Part of a small language model's weights.
Size: width 512, 4 heads of 128, MLP 2048 SwiGLU, vocabulary 8192, 50.3M parameters.
Training: a variant of Muon for these matrices, 901M tokens, 6872 steps.
MLP neurons of a small language model. Each row is named by its layer, matrix (gate and up: input weights; down: output weights) and neuron, and shows model dimensions 170-340. Each number is 128 + 24 x the weight over its row's rms, rounded and kept within 0 to 255. Numbers have three digits each. A neuron's up and down rows have the sign that makes its largest values positive.
A block is one neuron, or neurons of one layer that tend to fire together. After each block is what it responds to, as a language model described it from the Wikipedia text at the highest values.

L6.gate384:136124107155134115133114108112146151081138096149157157132148145141110125109113140116145189131150149148134134117088099088139154116159136147127141127144155140113146164153110124179152139141121154135132129116113142158161107165118100138129135139145109108100144100114161087178127096087100161130135149073147139108110141130115118093136109163120094142127174174138135118114184128114143139109087155116168105116100144153165120129171090100200160140137176102105140136150119138156102133131129105128114117117123116146084140119126
L6.up384:145092124101113148146100117114112143095149122111129120150086160156130118148166139140117157097116138132173133126097128149120151095151152156137143129121124134133151147089168150087113153172075113130110128114126153153088129114103153138152124147148104135127096124114132119111106110153125118154119112152146128140156130107115126114176138092100142121116095123138134153137073121146134100108098167149103129131115126130150157150127109121136126152113172128091135126153137129145079108131082174156127124149105154159113116082088
L6.down384:114114143145145070186123103151129147125127116128083161101101128119096119151157114132086098108146121129150164154142108145179147132142117126118119122155099123148097102136174082116109076118136160154126175108121113128118152119074088062149105077150171133107136116153129134111129147153104151134112103112127088161121137137159157165142107117161092165142123133140094094155116087096143120147135118149113147131117116133124124152157147123120141121127094148149124133128134120094205108134110095120161131141152100114123155110122
L6.gate455:117117144110155121153147137078151129129188176124131105102172130152086139165115112159129142137115150092144118082110125117157147161121166136135102136087136121169107130172110100120172129125140159161134139128146121125124124133135098130139160127129138150113116144120108153141074134115139101158120115136133102110145146163156159159131140124118106120131120096122118102128120157095164112093129148152124141130163138103139118144133110119144179153164118161106130120110114135122117136179105109126064095147108104120123137108129
L6.up455:124129091138096177135157132112100134128158153122146153136138111165098152140150140154140110126102094138106125134128108118104143139108101091092185124118105112151140107076132101171131132173145127150116099113107141154108130125133155087146159163123099111127163122135129142149108112128133127107120120119117120133154105109137063118097131156123149119119141140160065140116129087085171093097155102118135153130133129118101150134120180100148117144113135119123119134083085122117161157167152083138123111086084073131133142107139
L6.down455:132111146147137141143119115110148121130086118119108102103101149122140138129138152079116139121149168099148169157140155130107129063171182103131158120104130110160151144152145148162083103119106165141154144117154176161140121121145143120069119146164143142127232167160130102110154168144096154177103112171109132129148178119113130160126136144137154108121147108130118140141108092127126115153117141143088103129140143150102148157145131151127131116104144107173104119117136125153122108115137122110146129115150134114123104116149
L6.gate898:114088119125160172174129151085134085098154153094133120138133149124145154143094112129142094131128098132147111130150117091134137129122103145135116166136141117168060141103112110140123159130111148082088166139162101161157149096108151104179122165119103135162124116114152110102110072141144136145114116128141133085132109156160108101122109062121149098125139103125190100079119104172167122115126111099142122154120150094148113142112097137168133144118144125128104100166097140101101140137101135142123110127162108087114098104120
L6.up898:123139088113108158119149123150138089145129138118145113161136141135118137114107124120118171106144108121099122055136112108139170145145161123108122118143144091139111147099176128129092145113144137124131099157124109186131163127151124138163118152122094169121143098101122110123118120151139128144120145139143147117139147140116103066098119097119091155125124124159128101137121132167136100128133149142107112162119120105154150138157144118155125156146141108113147154133150130122110116158141108136096117173176141088103098124133
L6.down898:164099106093123168148120114105142093163161151129074125162135163101145142140127148165131138112157137149113081137115118103129119122122124140127137129131110129167121138147110146144128104173126117109118128138112143155120146133157091081181098082085150163140159155163150167137153137125075140110138090121138083125142097143137135149127136130131157113132144123117124139175152101108129112102129116157176100132157164118137126169108129113125155116135115132164148045170094120090153117133110162140076121106092084097141123137133
L6.gate1638:103137143156139184137117123095144153105155138159159132123151124095121111132155144146150105137102106104114097116146146142132134131137126125134117124131158116152106119145173125143106158121143151123152121117154156134101178133140131139124158123145137157104137123118118085155136141154105158126144141122099131171137155107129107092110125143121152087117139118131115170103133151107116178140148140164119085136147133099147157169194095157156086106122148143097145133107123163140139154143148123085158111130098165106120143156113
L6.up1638:139104143125156127155094139151116095151115148129102110148167176140153126109115077115126110108142114123080104127123175163138106138135140059141149127143170121116123130111108142191142170132146149093108150131149158135113133094113114141110142090124100159125107141106148132167105114139143146133100124068156176099163126086147129137143143113110157106127095137124129130076109142136110133046107194175150153084167108140115148132117110153166115114093145118106103115156118132100141109128100114098121125136120104128137102133121
L6.down1638:137185104137118140190083122132117135152115176093103097102121137129106104111105093151112102113148128123148144125137138147121103096117142130120162137145118111128120130157077122152133109133119146116082183088101103128160098130140104141124088120133127114126180117122156110126131139144127139151127119129117110103155096129131142122131169154120138143168126121139133146125135106165207142103158127092162093133169109134150118148155148173124130123110150105106140110158092117152117140127121127144120141167131150094123133101076
Name-introducing words

L4.gate97:126125133101112089133097139121119141116135196130087144125152142139153115111110122151123145089148107107091143150091107059120135188143150128137150098156138143201121167116134129149171146152143125107142137128146126173160123145121178113097132120122142122100163109125134093094145134166114119159096142100101125155085157141112161127134117141127169127139135159139130116124128094049107149161089153144134083130112144142112087155070143164121102119123116157111169156160132145133156149105092125127134097102131115132101145132150
L4.up97:162138132100171123140162145151099087128121113125103107111174110122090175104086142143112144152112132100119105146113088135149134125095157140094182131163132108159154104101116118159141168129133148144141119115141163112124099170092209173099152123118113126132115118144140149126111112108124094108135141136187070160111162151140117175114132152164110099132160166143135102128136104130109138112146141136160192122126184119131097101104096154138141106121156134151129158145118097135122140143121138100112134130066160134148144131079
L4.down97:153094088138141099153058100104146138135109126135141160150132138125134137158147170133112132110169111123145098167182150140111125141135138162111134147137140158124129136139060142089146137109158183109135100129142144128134156118107108151092089157115105184164112144156116124157166115151125070137173112154108102114082128160152150148135144135093170117154154114147102150129144094085121149103163123157134089136118116149120098133127096161136085071106138123091128120114146086108127155136123129134130123139133153135146086137113
L4.gate346:114081139070120108137135155120132125123133162166122173152125093098139148146111121139120142166084121093123131127154118124117103115101111128148128128147133118137160106151120161125171125117082140114151146118154117149123096116083155131165155103129133170092117098126121137120142109140151126134125160114120117120147156188102111121137142133066134080095081121119146135114159101114125133078131109197143149163094121125115099123089147138144142065124101147091148131114088159107154157146160130110134130122125137136105133148110
L4.up346:161129149088083140113131144164132125172134149099094160105089107092134116119141141157131092127117139127112134139153118122153118134127121122124084120158112140119137109116103141175148108117082089103109095125133112122135101130113121152127129181133161170107135147146097133124092107125166136088138140160160103126145133151122168094145130150110111081079120153115165109165150128128116135142148138134099143150096069141109103133097128109109166113114164127132132142107078114154148133150147158106150102111150113144128120150144
L4.down346:119119110136169092153120193114131084130105130191123121115109112151175119131154138136111127095121106156123080108160102107132132145135117159092133127138122173139130127143124152136139132128120126142113127157122093108118113168169148121130074148144159185107107080106132141135131105144086130131134128151078152156193132175134081102107131141085136135160122157162106159114112114133131136105140127109181121121097147125155119102149099166153091113107167136149089111153128115119122134112167098118163115092138142150147170154136
L4.gate862:112116142136167181141158138113092132113136167127119117127123107130132117139146114130157151151153121102110106126139100142131132143126127133120148115093108151128141131098117121092145117122109104116101170093129119110138114108100155173097098139122128112107130068095131124113111135152137094154120134170130109132151173128138144116074143123149153102136155157104126066150140113067134118107108098169112154069183112140125148075105138140138103110087130110108102159102094104132105165134131149118111088129128112194137127149109
L4.up862:134153176113113117111139126121108159103110137085093187122104161142113171099117138146135140145136140101110175135140145135154141138134122119178076125134118138145151161151111150117155129124130140136097124131089173165148051133144130166141147079126126106116073135128156120108144136111133158132132128140070122133112150135119114117140139128188088145175101109096113128124168128090127133167126149140136074125124094149094114100158136108132121157095134137162123140095148123123140110151107133145105157128121118132132152154162
L4.down862:169122132130123124101073094123161121130124129133083092115117169117115130138137153139122109144150135130162167134144148122068205154116113136112106175126102123126101123114136158186122125122109109123171104116161124144109126148102152116117128163098127191134176118130116082102156073138145112099133124138111107137143116157114141119123096138120158103111141122096111129144113126112173095103091093144145122180175136138116144142119134153114130133094154121106154106134071111133126125126076160132109149141099122119131106117106
L4.gate1056:125157128133136095152101150150184158154102103135119142081125112148112142148112139091137126097156127118114114147116108082110159123146142132124098163106098136138131134088087089155145143120169135111100126125139109091134084130163123139116163141099108130119094099059125091122126132100135151154130134118125094125124069084162101113109148160105140141147126097191112145138154121132093140102103163138125136151109117144107151102130133144124085112106123125104119125145110151161134146138124105133128125096100132095114112139067
L4.up1056:111139133162146130144125103175139158151118167147136125090124127101144184101154142144134117138167160145134098163129129148155132159121114142122143163126104148109101124120124140148141116162124119132104097123127087108113094128089161126135137151128152116096161124134119115142167065142099130193108092124120133070165160135149115136148155165076164132153113080153165121165122155138135111117156132138098132156121117131118135118146154134136135111122152103105141119139084146134160155152122118149138090184144134065123145129110
L4.down1056:136126122167165146191133112148202141158151133119163106150128154125140110108170126128111115141125104118154169143122153131163148133202110130075106123138109129152099163162148131125154121154133163146113104124121136167152161109130131146155127127110124161144174145151141155112103127157127137136124170097158147139151145123152086153135131123137120096130129096081143126149113141088181128127113120138094159154138168149111123137125155130116145093079147105135141135107097143098100132125167102118085128126154112189108135184144
Inside multiword proper names

L4.gate169:123119135129140092126117091138146139118130164102102149144126166151104124125147133152135109118131073118117088087142108120140177146133112124099119148103107093132123093090109117169144083129136140140142204113167142151114135152104126109113167126108149128140127143092117135134104124131134125128102132085127162156092093110084075147113099115171137125099185102119164119096089145143129158146123112143133134141154125132129164131151072139163165075098110125121150137081143129148090131135170113121124132136121149098122153132124
L4.up169:074149115096118135138139122124123097123130158093144124144147182132150134128166095089150125173140097115137090159110121107097159104112159128129117129097106144120097139126123120137138136110145124139128122128146141113132175158123109138133119132090130121147152124135096131136087142161093121132125096158116120141127126101115118145112139109175117140128098139117154129132191151134120139149118118089176152112148109149101134159084115129138166099109108074133125119084127123136116097124118150133140129111112145137132155132187
L4.down169:143132111115119149150077120095130149119158092139132128150133072120157182141143167172071120098145136152188119076134137085125085160112142135133108124173111162092114137116167146181110153106138144126141132092159137120111147121138101102133098087130162095113094107132141136131192158153133171132108128129139142154121133111172110135126146156149126128123108138082136076145130121135134117145115137133101091134136132135178111146110125116133153111129136173162088097169129111134117142158124138123168124149151118135148139146121
L4.gate850:161143166120150139116103120156158118125084156099099118108137135083151133141126145094120133126068144160165099095135163076177157135110131131119174109130090145154133130150174104138144122193136157166104129092145136114152118152144109109151121105154131079102113095119151124115151078151122089110116158119173154101112122124126135115134123101126120137143150158128162131124145099102144131122121121142146154144167111144112136144136094166144097126181115116154143111173127164126135111112112104151100104069132107120122131135114
L4.up850:124118114133159139106091108164146104130101153107123123097162122120128117071135121128120113135092147124114148155139137082113173129127146108136156109147123113119113089132103129100123125147142121154128122176106127117114144111127148111138059149101139170130070131150154192153128120135146131108163141096123102118107072124138107133083144147118117096120166128119126144144137136131138122104155121148125151200093117156130127148131122151120139140150172149139172110094126197102151105130103143127119131124133118097131170115094
L4.down850:120134148115107147131114150152144081083122152136120137095130130102117139081169191130080109090141119096115091112104143150160104161143148162085125151118147149108093172106141141154170106128159123060087130166140135082140147155117134123157159158114116142128136126127158158079116134114132137116142086141143104173122097143130141110144119139164144109124156081111136091114135115129181133133188144130159129101092165120104096135152110141177086127134127096155149137135103110076132124125146142106100156131141148125119081099108
L4.gate902:093119157113112152168147140109125136089133141098170116140123145083148122123124141111078126098126113093098068116123155119150141126098102165145139109113110130098115086103119099149111103119097105106150139102148137142099117145117156139117172141087104131156188075121181089157132129132154119105111173140133131138121110086112145119132127094119149099148071166157132141122110122102155061115115174090133130161148126127187173159135127119167113104139161117097148113168119158119131161112128124118147111139097135101122113099119
L4.up902:135123117132138183149092153125123121119095169102109150125132157136121115126183090147120116084122113135098111129104136109154121150095119118054120118137119143123137100099122166135133092156130107090124115133128149188124128152127133162155144107117151107154169131136154117119121153125163146127130115131102146145096112131142172098136102129135107138139111126121141100105150135146129084092133160104110093146134147154116153159116132106112146123139172125092153116202138166069142131128136124120102107152096131110127158115118
L4.down902:121087113134125149139094151133100137109148113135112173141147134116170119098140155187143155116118116074111077132139159131123136100139118145150138114101097101144141159137170124145105114135130132135083164096151114130102146152137114137166089186167122126107130107140134138122079128111143125090131203126099093086118122137112081131137113159093120125094177120063149131122124114132119130109133135116133146123113137136128130160157135161165113173153123171168103137103116140133122120135093128138114131114142144128115104117128
L4.gate1611:138118092092152154131116134134117102109107141128107126074123122151124143115114119152147121093104102130149140143153150152161072148122122128139115139121089106119117117102142102117074088165153160139112118120139159084096139141132131154089153076159154099114114124180112136117131136175115097161128076127105134133089165133123129084105164160123161181094072105101142145124133108136119122130156159120115121187127127141135136102111104146117145148149155154152175137132125133139112110151123146154082133130086123136119123117144
L4.up1611:125145144139150110102155115147155105153130133130126099118120089104140151115117128121115123102121164106125170158136120107140119106098181143120148115192158119146070150141123102116170085162178127150158168118123124124127146184140131128143105120128093107144176152086156192087144118134121154134130123162106111126099109109126123103180135103131109135087094166141125104111084171134096138165139159134094098130131120149137118132190159143129101123119138108157141082107134134109119102147103165104111087140088108134116106097095
L4.down1611:140113136184122142079129152102161127130134095171137092128142132128149125134103127140133091101127157123139123133117104105110121100147145144141119098157109083148097147143106158140146124101132155086127111148156098184176168109125086105161150152100133154130109094142124153109107145172122151105135155149135126129163170116138097161145131122109152105118160125115125141150155110092101181151109152136120141140116130149158140150131130071166140145146078072105111105150158130143120143155141120133174147126172132119117157155107
Name-introducing connectives

L5.gate300:118137086128103111121112122094118130169154164121138150138128134113128118165102111159084132159157103135128109128096101108073118157142152145118109118108131129113136121102177130133138124134126161104161115103142116155100133115163112138161143175157148130170134106181089117149143156121197158147105139070158140152145106108153126122076105129109117110145097100141118132082145148138157094131141144134151141100094155116152150141122123149117123127130163126126103129153124164133143136129122117105162136183116124116137131102137
L5.up300:107114119154128145120124148133106122111150118111155086148116151106145137104157096142107101111144125101128100100104089137139179117120135113102099105115137124124157140104133121145182106129125132137107095126131129152106130126139134143166135103108146078101116092122142104135149084145124131125108161106102125089141101160122109154113138125137089098118113179154137099124112128129109132125137130164121098135099146085147125148115133173129148106123147136144150127102146140088168112209131087115140178122118144083102121140128
L5.down300:130072120081120152151132085126115167141099131120103106131171141133095149113124104136142139112089150106173152156144181110143138093129115129132127104149109110183100083128110145134133159147103146144099170130173099140160126155125143122141120114135101108109171177160146121129140140090067162116107117141105139114123186120138097132137124124089147110105164089117136117124101124139123120104113130140128077101156148114153148127141106116112149163115131077122162113151125100107104094091110121139142123118134131128150104113156
Gloss connectors after foreign terms

L6.gate92:152114094087142149177163137180101147095098083101137170127174138139141124156116134140102149111093142127163153130170106155134128160106146136103124131143123126118154109129105122156117154153062136107115123161176131116103080105128135150136117139142110142118142087107124129111137120103134108179070134157117141149126155122110131116146097101129129152118100151142106093153145167114137129110160137129090118108135144120149155114122101170133118111121157136147121089183118170155151134156091170137119149123143100108123107123073
L6.up92:140145103121140130154111118135108135139112154106138084083129180139146120123115107127173162105114095095091091105145147118072130133117141140129128106126109169146098134106080136142139104146084158129120170114164162090135118180102148124129128149116107121147106140088102178109142152122112119111104147130156115120133169147147122134137104120126185120125099137133142089176147115120165141129158144167117104178120116152087133147093191085131127110127173151126168117120139156091161152154112160126125155117097101116134106156084
L6.down92:136078104123142098157101104147122132096107102114182150139136134114140147133099116137106122119159103116117082116097105133134089156135123117144132119108123111143140155097143160159134149129137095101118118149150125118157112134141097135127090132101164171099125121106136183079117152128117128116086109156141133130132171100115154125125169127131102143142151139120104169121120168102139135102135114131108116099101188115107095108121138162131104129116115109134125118145141116120092163126158100141134120121107123149132108106124
L6.gate916:116135123117107114127118094118153126150135120141117118135107155131153143147130140099139092124135100151112128150106150143087151197158099170181077108141126133096114128125097151153149116136152125090116083103177132134132102120130150107144068130106137141115149055111148096062063093138161129124154119127134161121120106159108122136114113178112149144063103110134105104101127148084153115116141122117151140149145110164125148123153130182168116101141151119152138128142149132107132172133098160116131106126100138122121125111116
L6.up916:082149145103090111190168143144154114124085147151114145120135134110121141129138171124154104115113107130126154121109152155110161163157117148151129130167135134116127136142122092147175116154126114107108132131154119138110119112117144103099059173091150115049104095086173102093115114128116124123124098144154121162113127163132146144104122145091141123142091136153090101092110152080135125139103154099140207144094144145138158106116111113183175125134136099144161112154130076109153129115178143095157144144153085139098137136099
L6.down916:118082105151150092141106158128198135172131137115161156112131126162158110139142138107113094092139137142162112147072087115130110170147118142155149118141118132100142129115088158178142135156101108129122112124151111145141105143156159092135100126094129141151159134075134121138108087156133112118133106144119110110117118179158132133104082123093131132111134128173126148121133132115130102093073120104166140123090157142186097130122064181134160136145118095154127072140108112098093134126151093143150046112121084124121152159139
L6.gate1003:137137112125137133125130132183077134133128144143158146143138120137150088144094155123138141166102150132145137145111125149099129154140155133120118153124149113145143150117145096142160116143138167151126138098109127102122119146101154116141113183109122130193086120173173151132132113106128082127138155139129117114144150166143135121138152137141064084159126119148123122120124135104143119150111129152156086119121153108126126136116121137113104139147119140126103160148116158096142130099159152129118132155129120142070111078033
L6.up1003:144123158125112147180117129142170138167175101098147142145135151133164080135110167107151102141172171118094147167136128111158069125088141103095126118140146106134138108126130094165158111148090109124103123133175172111120121150126108165100134167142192178151154102156149139101067110120152139118132092116151123113116118128135139136144133182145120130113129125166167083109149141126133136155114170159162135083150127147123111126141109149117101111147109141155149125149114107122127115132120127142090119138134109133181132116104
L6.down1003:101105079121149164180159123145159151134150146131167120130077127138158110140135086163143138143125132147102127156133133127152139159121131134168131155144141087141140168118131104134113150185130126119059117132134115148165105140069126141146125080109119143138159138177130154143172150117120147106114142121113116087117143121116137153145132127119119113156099115132158185132113117119122114123098129140148143068120163145110063148150125130118155084093114141173146079113101185100123130138150129171135139130098131108150108124125
L6.gate1095:124117148125140130144151121129151160117153122133129180150169168153097090173119160181167115084148096118173108130182117095130142123118116165094115167139106169151123160121110142105147120136095152170103109097109118092189127133139086100144103140159151132135127138107087151083116146128117105115140173091135115151102136131158168125117135166110109083128113119148131119113129102108118141149119149115119121159092143152084136143119133133141133151152111082116125073161103107090169106118105144147093142127125119123160127134095
L6.up1095:117145130108132101128136110152134105124118092169158144122158123125130165176134151089166142134163119113162128105130092122107101108099096155092141140128130184090131076105087140123138134152097145118085128101102202100106118106132147137131096136158173132145087118094141155099128152117098147184114161138099134135122123145143100091143149143088205144141147138147131097115160159126109079099110125140101153102157143152156118108163086174119150105131138114176116123120132161133144112152141113143180142175088088123103109161202
L6.down1095:103131132132168096084147170157107153110129168119152130121149122156140123122188154118092130113106128158121107106131124112161135149096155127121123116088140126087110164141119134128153114133118136121139188160108099120156105098099163121107098122140152136121115107150096150173116118144119126137159114110102074139134127151095143076110132150149107119135141150103103119134085157177124165117120128117127124114134142138114154119117121149162129171095134122115130161097167099118092151135154134129097124054117138149113110166128
Institution name endings

L5.gate1294:165107134126127068172106127117148101153124156145131113073105124134165108091076151113157119142086094159088123172111119110117075124089144121109101104145107099100121143108145100119152104124109122141119118126163100105099125112101148161145106121111118164167134113121120112121075084126132140108170140135081141135097100129125090136129124086107113134125134134117104130155083141115126135137141167102099125163149153108084134145148126133144132144147087122065120107159120178091132127175115141106097111099124140131130111125127
L5.up1294:098134135140116128136152111152108139109142151149156140124117122123120125124159104128114158095087161109102155113155153124155148120133075181097132169119186108131137073139113116108147129144113095102103092131130165105134135081138087130120103145183095124094144121156118132143102115140108174119159150113100111127158140120170085097129122165121078101133062148118134155123102147149164144175159171129118170120131117150093108095164138118120145185116102124125093149083141122137174151099126133150142131141123155129138128163126
L5.down1294:123178124111144129118100140124161146157135107168115118091135118166174113117183124101135117164129142159122113095095133112129118130099107129113123149143137153125153145126139103111152099157093126101140087108146145093144138144132131162166099121098126149141139110158103157130082133125147166112145095110111136133147150131116134122096106144147104125129074101160125119143088111131111121115143147123165148123116120127178147139115116149144097145133114135104076134118132122093158105133113151137133101098156131125125193166136
Organization name endings